From a checkpoint of a small transformer trained on Wikipedia.
Size: 13 layers, width 512, 6 heads of 64, vocabulary 32768.
Architecture: LayerNorm before each block, learned positions.
Training: a variant of Adam for these matrices, 719M tokens, 5486 steps.
MLP neurons of a small language model. Each row is named by its layer, matrix (up: input weights; down: output weights) and neuron, and shows model dimensions 400-495. Each number is 200 + 40 x the weight over its row's rms, rounded and kept within 0 to 999.
After each neuron's rows, "fires on" lists the tokens most often at its 100 highest values on Wikipedia text that the model never trained on; "raises" lists the tokens whose logits its output raises most directly, leaving later layers aside. A number after a token or word is its count.

L6.up539,205,146,215,109,198,196,197,216,278,237,133,183,229,114,202,195,190,279,211,208,208,277,205,183,205,182,142,244,172,164,218,195,179,280,112,194,153,220,181,205,197,237,262,242,248,123,244,247,204,203,168,117,207,188,212,170,210,198,243,168,195,218,251,187,186,214,224,232,183,312,237,195,208,201,222,219,186,275,231,231,183,179,222,163,158,187,179,192,162,210,211,201,193,182,179,211
L6.down539,197,120,169,232,187,245,213,197,292,130,207,193,200,153,191,198,202,238,128,169,221,157,168,245,193,156,234,227,246,191,379,229,224,222,232,176,194,204,225,194,213,213,222,212,249,218,222,204,274,179,155,199,242,275,254,226,284,185,223,208,167,219,209,184,189,245,162,210,245,217,229,182,158,224,194,230,163,204,220,194,239,158,241,233,228,223,209,158,214,201,257,224,115,162,196,141
fires on: "." 99
raises: " Among", "There", " There", ")===", " Following"

L9.up881,256,183,215,193,264,215,259,266,263,174,171,187,203,207,172,191,143,230,151,225,217,155,246,109,233,230,225,173,220,173,236,210,225,303,166,168,231,163,221,149,171,257,202,180,201,138,184,152,274,161,155,132,210,259,204,226,263,182,343,212,172,191,193,248,216,201,182,207,164,238,248,308,181,229,267,190,261,209,226,190,195,142,239,221,205,215,204,145,171,235,253,237,147,183,258,150
L9.down881,209,197,195,220,235,220,178,145,212,193,221,239,226,275,271,222,221,228,202,209,184,179,206,186,72,254,247,197,188,197,216,217,210,150,224,268,277,163,164,156,216,188,188,144,145,168,182,171,99,256,220,182,199,252,218,184,184,190,241,223,200,229,201,125,175,243,264,245,258,154,196,237,222,203,219,136,216,186,254,189,247,192,204,139,163,209,231,184,272,206,203,227,181,184,190,97
fires on: ";" 27, " but" 21, " although" 8, " while" 7, " —" 4, " where" 4
raises: " instead", " ultimately", " he", " therefore", " also"

L4.up1011,197,231,214,234,176,178,202,197,151,208,122,191,225,168,209,230,238,240,223,251,177,203,178,192,255,179,228,180,159,163,203,211,217,246,184,204,182,194,212,193,169,206,160,269,201,201,251,177,196,159,190,247,198,185,246,200,147,220,248,217,176,235,275,136,244,261,203,246,142,239,229,172,216,194,220,178,253,224,211,206,211,169,184,237,169,194,230,261,135,266,256,259,184,178,185,186
L4.down1011,314,167,174,263,242,232,209,160,212,173,230,201,172,162,205,196,183,217,105,190,249,102,168,182,250,184,216,181,179,184,220,228,259,193,208,205,224,246,246,205,194,159,206,196,216,201,233,173,150,164,165,190,190,252,221,187,218,182,195,223,210,161,203,184,216,230,203,163,210,217,202,174,189,212,234,267,197,205,260,231,223,165,220,223,286,196,250,176,206,265,167,203,112,157,226,176
fires on: "," 96
raises: " however", "|---|", "|---|---|", "This", "During"

L4.up1426,183,161,201,229,189,123,210,212,179,217,110,250,190,132,200,218,156,306,156,213,196,189,203,196,224,175,232,143,299,178,136,229,205,209,183,226,198,182,208,198,203,201,196,196,124,177,266,164,227,210,207,290,170,200,294,266,142,203,259,229,202,204,215,144,206,188,220,207,186,202,272,160,230,196,197,159,226,209,230,208,215,213,226,226,255,179,242,256,156,199,208,191,227,158,215,189
L4.down1426,164,249,210,206,201,269,215,192,252,165,241,218,231,254,191,196,165,199,175,187,162,246,169,215,219,209,217,174,208,106,218,231,216,208,153,215,214,201,222,238,189,119,203,239,199,225,246,150,201,138,143,171,223,219,215,172,175,127,155,265,169,176,210,186,145,185,224,180,238,184,241,177,163,178,274,228,200,309,171,197,214,171,201,241,167,226,271,186,186,330,168,200,172,160,196,197
fires on: "," 61, "\"," 13, "\"" 8, ":" 5
raises: " although", " though", " however", " but", " except"

L9.up827,234,257,231,116,232,90,205,185,272,259,257,223,186,227,158,202,165,132,161,161,261,229,128,249,208,196,209,222,208,255,135,214,153,189,135,249,233,156,202,167,193,196,228,186,154,204,216,184,266,228,268,217,177,226,252,198,214,183,204,157,121,192,275,149,205,169,214,213,216,143,234,246,149,233,211,216,201,183,281,242,223,189,170,135,321,216,232,183,170,187,196,194,322,155,219,195
L9.down827,202,242,220,136,278,209,238,209,156,235,133,153,152,184,265,183,201,241,253,212,158,167,231,200,233,205,206,216,170,204,227,205,204,264,220,200,193,264,137,188,204,218,200,149,256,197,217,265,193,179,192,157,168,230,222,219,173,297,209,273,164,222,211,157,217,229,163,171,175,181,117,194,154,179,166,219,239,181,194,169,203,259,140,238,159,190,227,186,184,169,288,211,148,226,219,336
fires on: "\n" 63, " No" 9, " " 6, " not" 4, " directly" 4
raises: "==", "====", "===", " |", "born"

L9.up1431,217,152,214,172,251,268,215,213,240,177,154,226,224,165,170,153,183,227,143,220,177,165,246,162,300,175,185,191,211,185,237,211,212,252,179,178,153,269,152,157,215,187,208,239,228,251,172,194,173,148,194,188,203,241,209,228,125,207,238,187,226,275,283,190,199,238,194,230,148,270,236,234,164,224,214,245,243,268,214,136,156,213,183,199,226,213,211,200,221,159,250,247,216,179,153,196
L9.down1431,248,154,211,227,227,229,153,214,246,189,215,242,269,194,241,140,174,232,176,177,242,200,210,275,184,237,103,188,184,210,253,196,206,165,177,203,158,309,182,152,184,142,240,193,226,158,230,213,207,237,200,155,262,284,254,202,226,267,200,187,140,179,228,194,206,214,181,187,228,198,173,180,220,240,159,207,136,220,220,183,215,196,164,240,247,212,237,206,179,254,212,207,149,210,194,150
fires on: "," 71, "." 11, "}" 4
raises: "\n", ")", " They", " His", "\n "

L2.up500,154,207,173,125,153,110,197,288,190,231,251,208,246,184,208,201,157,174,180,170,220,229,252,249,184,173,172,207,129,183,115,197,233,196,178,248,157,173,164,262,157,240,201,297,154,207,201,149,246,255,175,180,225,202,195,166,234,276,224,230,166,171,215,195,190,149,166,211,252,205,204,222,177,260,185,154,188,226,209,177,154,261,163,175,256,203,236,215,206,230,150,261,181,169,211,244
L2.down500,256,230,268,243,219,205,203,155,226,202,199,178,214,181,172,181,202,225,189,230,234,180,188,219,217,265,232,181,223,209,249,248,182,174,222,208,226,247,200,240,232,176,239,125,219,212,154,189,203,232,145,189,196,256,196,167,266,185,186,228,290,222,214,236,251,270,241,189,136,202,159,169,196,205,169,266,179,237,212,228,227,195,246,186,202,168,142,237,151,139,257,195,143,150,216,191
fires on: " both" 35, " first" 25, " previously" 8, "ov" 4, " risk" 4, " best" 4
raises: " |", "\n", "|", "|---|---|---|---|", "|---|---|---|"

L4.up52,199,167,287,180,199,228,182,191,210,257,218,268,247,199,226,228,162,150,254,231,257,214,206,193,201,210,273,205,99,288,214,197,235,160,168,193,127,200,149,277,197,175,166,169,163,260,198,160,284,180,171,137,221,238,236,226,246,194,118,80,157,176,200,228,212,149,214,157,286,210,233,182,219,164,256,114,180,230,212,186,92,208,117,132,219,237,179,203,116,213,152,241,213,206,175,167
L4.down52,186,174,227,128,214,196,122,184,137,201,137,188,173,189,237,150,222,199,303,232,186,222,219,313,206,218,43,236,255,187,162,176,175,187,176,178,195,223,214,228,223,166,217,210,168,162,221,159,157,268,251,212,158,218,222,228,225,211,152,235,230,192,225,155,185,285,153,174,210,166,129,213,193,179,214,265,262,113,67,218,257,181,141,288,236,231,216,222,200,203,286,183,214,247,248,162
fires on: " |" 86
raises: "-", "\n", "ers", "===", "=="

L2.up10,192,178,237,185,235,151,197,244,222,183,172,156,189,122,163,294,202,198,167,221,216,147,180,138,210,226,202,257,175,157,210,227,209,192,114,204,128,179,156,259,192,219,237,222,178,202,217,171,196,202,251,181,174,193,232,201,132,199,117,169,164,182,218,231,162,78,198,181,240,311,226,234,237,205,213,197,196,251,251,210,200,175,188,152,228,166,200,220,162,147,194,243,212,164,214,206
L2.down10,146,186,206,151,213,237,184,138,319,166,170,220,177,183,223,139,220,251,198,171,226,118,202,272,186,230,139,220,242,148,263,282,156,134,194,201,212,233,181,177,202,167,227,207,173,168,204,167,181,239,204,227,199,193,259,191,209,146,178,186,232,220,150,153,210,272,167,200,214,274,295,201,201,241,195,233,212,257,181,203,257,180,241,169,150,263,270,206,210,147,208,200,171,225,226,220
fires on: " |" 52, "|" 14, " her" 5, " various" 4
raises: "\n", " ", "\n ", " The", " One"

L4.up699,192,191,200,213,240,173,211,174,208,206,97,196,189,139,210,214,248,246,248,225,203,221,255,180,237,198,197,133,179,152,214,232,216,269,148,243,184,99,216,220,114,276,131,247,175,167,250,149,212,200,155,190,190,180,228,223,198,185,264,199,163,224,225,156,200,251,166,259,164,238,243,215,248,190,201,116,234,198,221,242,195,169,211,187,204,190,248,216,111,298,289,238,157,171,203,203
L4.down699,255,124,209,207,177,216,179,205,174,248,212,243,215,228,204,195,192,195,119,205,201,177,181,165,222,199,201,189,202,210,175,272,222,232,231,227,211,287,253,241,194,133,182,292,233,194,204,155,175,147,181,162,216,241,197,165,198,138,196,216,155,141,259,117,250,221,203,162,175,213,269,191,154,217,256,238,217,194,233,168,205,174,203,198,235,146,223,172,174,241,141,194,142,185,204,167
fires on: " and" 100
raises: " however", " though", "titled", " therefore", " this"

L6.up709,211,97,207,176,292,218,177,218,244,260,131,229,222,185,154,192,158,242,136,252,188,185,241,150,260,210,219,214,173,205,230,210,179,184,180,128,207,198,196,191,197,203,176,242,178,210,201,169,245,121,128,196,201,219,235,185,226,167,268,136,214,234,194,227,233,207,198,221,152,223,271,226,185,216,245,226,258,241,216,202,187,147,176,84,194,200,251,255,189,123,237,261,146,147,185,193
L6.down709,224,148,194,235,199,304,201,218,256,97,215,266,171,167,233,225,215,232,73,148,236,149,202,278,221,218,221,220,169,159,255,222,181,164,248,273,214,235,212,161,235,193,133,138,184,208,224,158,240,268,205,188,203,205,244,237,183,196,199,194,158,151,281,166,172,182,221,123,258,165,200,185,191,235,201,171,165,272,235,197,172,114,223,227,267,250,237,180,212,290,243,192,140,158,171,138
fires on: "," 61, " but" 10
raises: " while", "\n\n", "\n", "\n ", " whilst"

L2.up632,147,177,228,111,228,219,193,203,297,163,215,231,268,225,213,233,161,194,239,214,231,223,203,231,166,209,206,163,85,181,156,242,191,215,185,223,170,179,205,188,187,175,188,249,203,193,153,133,192,244,194,198,229,240,268,250,192,178,127,176,125,176,241,192,166,94,205,280,233,223,211,265,161,206,250,120,190,209,189,170,158,231,186,225,171,277,212,206,162,199,187,293,214,178,162,181
L2.down632,200,244,252,272,182,228,161,173,160,175,217,147,140,174,175,123,206,194,170,231,199,212,197,208,208,210,182,207,188,179,262,258,180,222,220,227,227,221,201,198,194,131,238,183,230,197,212,213,157,222,149,208,198,268,198,157,193,196,188,304,308,252,247,208,227,311,241,181,200,136,138,178,196,228,175,205,230,173,200,198,196,192,190,207,231,188,185,233,177,173,263,192,117,143,218,184
fires on: " first" 22, " roof" 8, " making" 7, " starting" 6, " goal" 6, " founding" 4
raises: "|", "|---|---|---|---|", " |", "|---|---|---|", "|---|---|---|---|---|"

L9.up846,267,148,231,209,237,210,229,252,189,210,188,179,208,203,190,222,224,258,182,192,271,139,230,109,244,157,207,237,179,219,230,218,295,212,171,219,154,227,198,171,212,172,234,223,235,256,240,146,235,159,160,194,179,233,230,220,293,136,183,173,141,202,243,117,213,217,205,231,165,314,239,162,203,190,225,247,222,250,203,206,150,202,163,190,238,206,173,171,141,190,219,217,151,220,194,192
L9.down846,249,176,179,255,213,260,185,249,198,169,216,228,306,189,273,211,192,264,167,195,257,218,164,244,235,226,267,191,212,184,247,252,139,193,122,202,328,273,210,256,200,168,201,163,281,215,162,149,171,256,261,174,200,280,184,321,232,138,202,149,166,209,203,221,121,262,202,233,216,217,190,192,194,218,228,248,142,207,198,233,245,210,190,181,168,242,177,184,254,240,176,213,127,190,222,161
fires on: ";" 53, ":" 18, "," 8, ");" 5, " (" 5
raises: "\n", "\n\n", " yet", " However", " Among"

L2.up329,155,155,220,214,129,186,244,146,262,227,216,325,221,233,192,199,165,173,296,239,164,312,240,196,177,214,241,186,129,216,227,224,216,233,224,237,129,172,165,209,188,158,116,175,150,245,191,207,232,188,229,215,182,193,196,181,213,133,185,170,163,252,237,241,237,171,207,212,156,177,263,192,226,188,201,97,144,189,232,43,210,237,227,173,193,227,173,155,167,166,141,206,209,208,186,208
L2.down329,273,208,213,215,248,175,181,214,169,156,129,180,150,192,220,159,211,241,172,226,214,127,223,242,220,204,83,248,223,187,197,138,135,149,91,163,241,218,216,174,217,205,256,192,195,231,138,148,113,202,173,225,189,261,224,210,177,204,155,203,262,185,193,202,140,230,164,243,193,176,141,100,185,206,189,319,218,127,180,216,214,176,187,234,243,159,188,198,214,182,234,136,219,190,185,198
fires on: " later" 41, " then" 8, " further" 6, " eventually" 5, " Los" 4
raises: "|", "\n", "==", "===", "===="